Weights of a small GPT-style language model, trained from scratch on English Wikipedia.
Size: width 384, 3 heads of 128, MLP 1536 tanh GELU.
Architecture: LayerNorm before each block, learned and rotary positions, no biases in attention or MLP.
MLP neurons of a small language model. Each row is named by its layer, matrix (up: input weights) and neuron, and shows model dimensions 128-255. Each number is 128 + 32 x the weight over its row's rms, rounded and kept within 0 to 255. Numbers have three digits each.
A block is one neuron, or neurons of one layer that tend to fire together. After each block is what it responds to, as a language model described it from the Wikipedia text at the highest values.

L8.up732:155130202110118133107150144143180105125099069105149123180151159123123159188121116194119080132156139083143127173217211160091152122188083142154191088166118102181124107127159099095186145094110104165138120094104076144136113084137095120112124163184095113082112099097143117098113137101134146126118128186094126138128144080126138160128154120177108200080102091124131118075108134123102179134123
L8.up979:075137168178136123085165153128170169111108133147128159151172121126106083140153131113149138124105110152123106049086141097092164131161115137066158138102110083070101111172153110120163115097112140115145084140137078145160053136088099122142112155109110080151172093092096142132078159122123088092090113127172060139103160156067154105202145095117091088215093094101160124154215054145135142141123
Description: Tokens starting a time reference, like the "19" in years after during/of, or since, before, until, early, start of; also word-fragment tokens.

L2.up87:045105137108136129112133162092146111156213156133125103098102151124096092078137175124097134113147123100114144129112122107103128107147168092121092142076138106177105143150089086050144108148162126159076164139054092190098118068106144110090158156117148112140133154132073085175154118095198141147140151122114151126151099146149115134122186081139140160109124168112141155106172149112094167178109
L2.up101:153132085115116144105134097166069085096140135096195130066155088190145108090126122122111168130127148114137103131152117192127092095095190203210093156114185161115153169125174069145093126181172155153061114154112145158105135127118132093196157170109142124108092140103137103102125129169124177098153098161113116122109134102117160109118127118132142132106196156142126138120112181146090122083142
L2.up455:125135127114152105115102072171093108141102132174138145131097089160099175093145139126099119162142152130152116134151103135114111188182153093164126177092156105144089150137051090151132103105131124150149107153118093132096098124080074106109146115133164128158154136086145184130133124085116137200088179122108187180160052106145094134095140122145154143160163154161245091189097137126155149092156
L2.up705:143065132182128120082173089081132103117158103192083141188106165162069115113173137119084145143165128168126099112111126149073112110148082072106131142122095174102143103158108124116150126113114097162122175118152086155065164132054054151136088100075166176107085127172075185191109164113212112152105152092148094202167129120092101146140144093116181147108057158179104102132133116111100111129094
L2.up816:183178127064104124078088118122117114151127112126118131107136156143167168149186146170131153145138116100142114128176069147128127146110166146140091146103098156117160110076076071113135116100147111140091127239115069161168101160129131165156147154107112133133128085109119160087098125146142118147155106177138120175147130149083109069138147121165218179064142132084163097118130117093056125148107
L2.up819:107177119151192208126134096105134114131110114074081140108105150125145094099120205113149055149185138146150175165159116105117137115129136164117122127142145092110155142104066145127137148090194062160114076132127168152116104113040058144131145157129103135082187133114108129162134146103143093135130106079159110116099120125152078168123164168115181173161072119180160116109167105154190104088120
L2.up948:133096149193086154133137086126152135153149081141135162119106194144168136122146170088136137099157063076137160091095094100109132137134144105140162151132141093192158152147140148165145128145168131098113110114152091104100123130098161151175156084150108112119085122117107180157103165125125142128144131135071148099086082059204138133167139145046136169102126135157103117148148118088164159152119
L2.up1531:171179075165125168142106147201197098098147129148162104115112105137127141147104157173087099118180166076110110107084128124129096148095087123109104128168148155097145102126129085161134143056169167163150037120146115120078111190110156146127089124074174108106151045163149156105103101102114113152129120120164173173085100104053121090121166131110049131116123157097115152134154090131112101183123
Description: Short word-piece fragments inside proper names split into pieces, mostly after An- or San-, such as An-na, An-ne, San-ta, Gla-s-gow.

L8.up499:087143138085165137120138169057170152124145081161213120148094178136114117074081120118144086174161162093120100174075152093138162146124116149088091113182149105119096162079091143115073131125214127159138071123124112100177107132088119130155147142095022090087084122105139172133131116149147155143088076126178131157106145087129130169133108074205117181088121132113172120144111095159177142104113
L8.up1168:175105114160151093109129125165130105120175089148185182117174172170120146150076166124135136115152093113116153140114091046154109132120125124156178144101156115145124120135121130096167061078173167128083144096182064108098116104130114096116125081124130148044172120158099143151109122150083127079046072157076145185080132080082138096130127148137190167129177096142111124117167117067173160162187
Description: Short syllable word-pieces ending in a vowel (li, a, i, ri, ni) inside split personal names, often in tables and lists, e.g. E-li-zabeth, Ibrahim-li, Takuy-a, Yukino-ri.

L6.up317:118125109159117061116078085125062166098102176155096188105129109102133096180144112103135132104139157115126138116125161196098118104154182106144167136155136091111145109156161160105147128225163110146110169145125157067130163109117170094105095147168163133170094153154132090102126155095109098142129134144133186170160182124141118067135138217190157142135135158139113179162107151172189067127192
L6.up1064:143168116129153096104078104078080122147067087145149133114125161120103141127114145072126090150133108100124092163083171194159125130157122178101175114102156152102175190144152122128111113100181190071134159132085100176125115074092141139100086117080106138154163099113099087177142186163140120140115110119116199168165167182143212148085136163130135119123105156107114159124146122123196137100106
L6.up1377:151101169107172115117121125126098147154141126116163163113144145081064123119136093107130185108125099172154148150141205112135180135146160145132097183118156177114123162137133169131192127084073152086145153131113042103137159190122133149044097081137123140131158111140126101132126156160149147167184130100178105140143153107127099108127162132116187168108167117140181114099104151094116146106133
L6.up1442:084112162155181127150149150159104072075072100100123184136117044166156131072173143102120127074105132119143137161116160163077094127130166146132107164142065080169096146125127158107149164123171136079120116117183134130145144132080146089145125156105149125167173159111117155118119089097127131176108102102140147119101185123169158132104147123148121161169153185146169171140117160116198080134114
Description: Word-piece fragments right after a prefix like con-, ex-, re-, as in con-tra-ct, con-fer-ence, re-mo-ved, ex-c-ludes, New Te-stament.

L6.up699:190145109163087136143127190134124100120177129106159115154072055123189134101124159178152122118160171172150132169122097097082112130184146095058098147124103103166136158115121128103158095133171053171161092154149119087137137103150124131128168135142109137132120136163110119137160136162103084099105084141203140132195123101105106115068114125092120129160148107134091119104083087110103157176144
L6.up1217:133135125165156166079136038164175074148094129124205143144180130092125141160161131149133137164162106167129143196112151178119101112162092155111107151072109081130164140091186171111110108192109160179144127139101121106093185142108140126053122155120112120118098148089094186127080134118090143136151099163105087119094082107148146162079093119163126148134172119154102093137101163128174168088177
L6.up1275:175100147174126166106124056114133144168124108095170156172125126156129070074142101131100160131133111121148126136108068135148149131176075158100094118168113141127175126094101099097141094104099137174154110129129137094128093144094036110120154130127145133141079137156158151175126201082117177142132152099130149200114126114141130150140119120106095126100149111157138181148043126106147076146132
L6.up1513:168109113115206143109170132134080149151137096165188189187162145089122141157120111116125121138172144126112119135174155117112084100177114123079110161165144137101158075121162114112126117169108147145122155166151157080112139076100113193112128116189129113130066092079159114124144150153106114212071083187113097129119125094158131120168076151076138149096105094151064177164093071171143152154097
Description: Middle word-piece tokens inside a partly spelled word, mostly names and long words, e.g. the "a" in Chic-a-go, arch-a-eologist, Camp-a-ign.

L2.up773:078184129079144132076111138138136126124074099120155106108130117166126122106161085131162210134117121128122090162145107158111135095118105132134144137127135104068143129149081090075150131150151163125141169121171127153189143135166131139134168094098138120072090146185118128093148185146084149128145116174110151185183158128124150099154113149081082121129122168160116172061141151157134084134126
L2.up894:070125081117104105132057168135125153091141119186129070152091114169088104115120088110179144124099153145124120145135187132118150118108121126092196118201116176101150222097116132172099199121179115101152207136138134048138104089093133211131140162129108142158141100152109059071145171120084204130160126123132091135108109110109160137084178128080161107136117140181111175125114149139180123138117
L2.up1027:111090095125133129096137171163155204132178091128144100179120123102091126135124093113101120105135140130116052162181081138106106095114085119148131221164155176175120126151118144140178160119127188106087151115082080116096137091140149136137193085150132170147121175137121095184175100112183144145133084078164116177197104118137166105146190063116106160166134190047163113118096132147184149130127
L2.up1186:155105165148111114127083129115078162147169129120164150115129126125134158144195171144158136060132080126143140160095121156141114160132100112117127096109120130134075111207124143156133171127149106139131159106135177121163130142126073165140133146181170135132111136214152125149172095137212173063086109137140163114092214062148149135163117110088165130116152115110026122108137070101132123091124
L2.up1345:131118174134148125132155156130165114113155153153108085130156139118100157116134119111141078097132187078128139082158176197136084173161127129161198169127151130109121182127104106144148148158187090141139123123131072066102163111110139112138122115139095161110102129144092111121117088100066174110127109181146131132104127148169090061231144094127217089164165150079113157131165065113176109167088
L2.up1369:093155080132144160110161120085135145186132090157114109079101134140116087124164141074131133033130141159123151095104137098113121122080143143135166021135115170117180109131148115149129133138151176117117153086123129136054088126143137130169151079083132187093151104155159100169104101136131157127106129051114157152126169098148120106125144099099097114184165145056093184156098153144154110224161
L2.up1386:063122139109082127084136116166165157103129094136130146116131181171107126140150119129163072131115137134090147074139154158187152140098105056104142153106139129120097169169171162105099101169111176150172182129135092144132136139153078121213074077135100135125170125113126125145122090072103122129173151090119111159105153142163140143150143129155155176146096115151105084125151147169175129112173
L2.up1506:173097148151145129146138179115089113146101123084170120166109064112118128111178132075186108140150108181124155166141163091097112104178087134150140126164136080108135158119131113138183127155123087158121194147186169140168092177184150174132167080068174077186108130140109090112125117115187121119183124196137187195176142133123124122153090130092159145085157136149087188122107109151155096100125
Description: Short word-internal pieces, mostly "ce" or "re", that follow an opening fragment, as in con-ce-rt, con-ce-pt, c-re-w, ext-re-me, suc-ce-eded.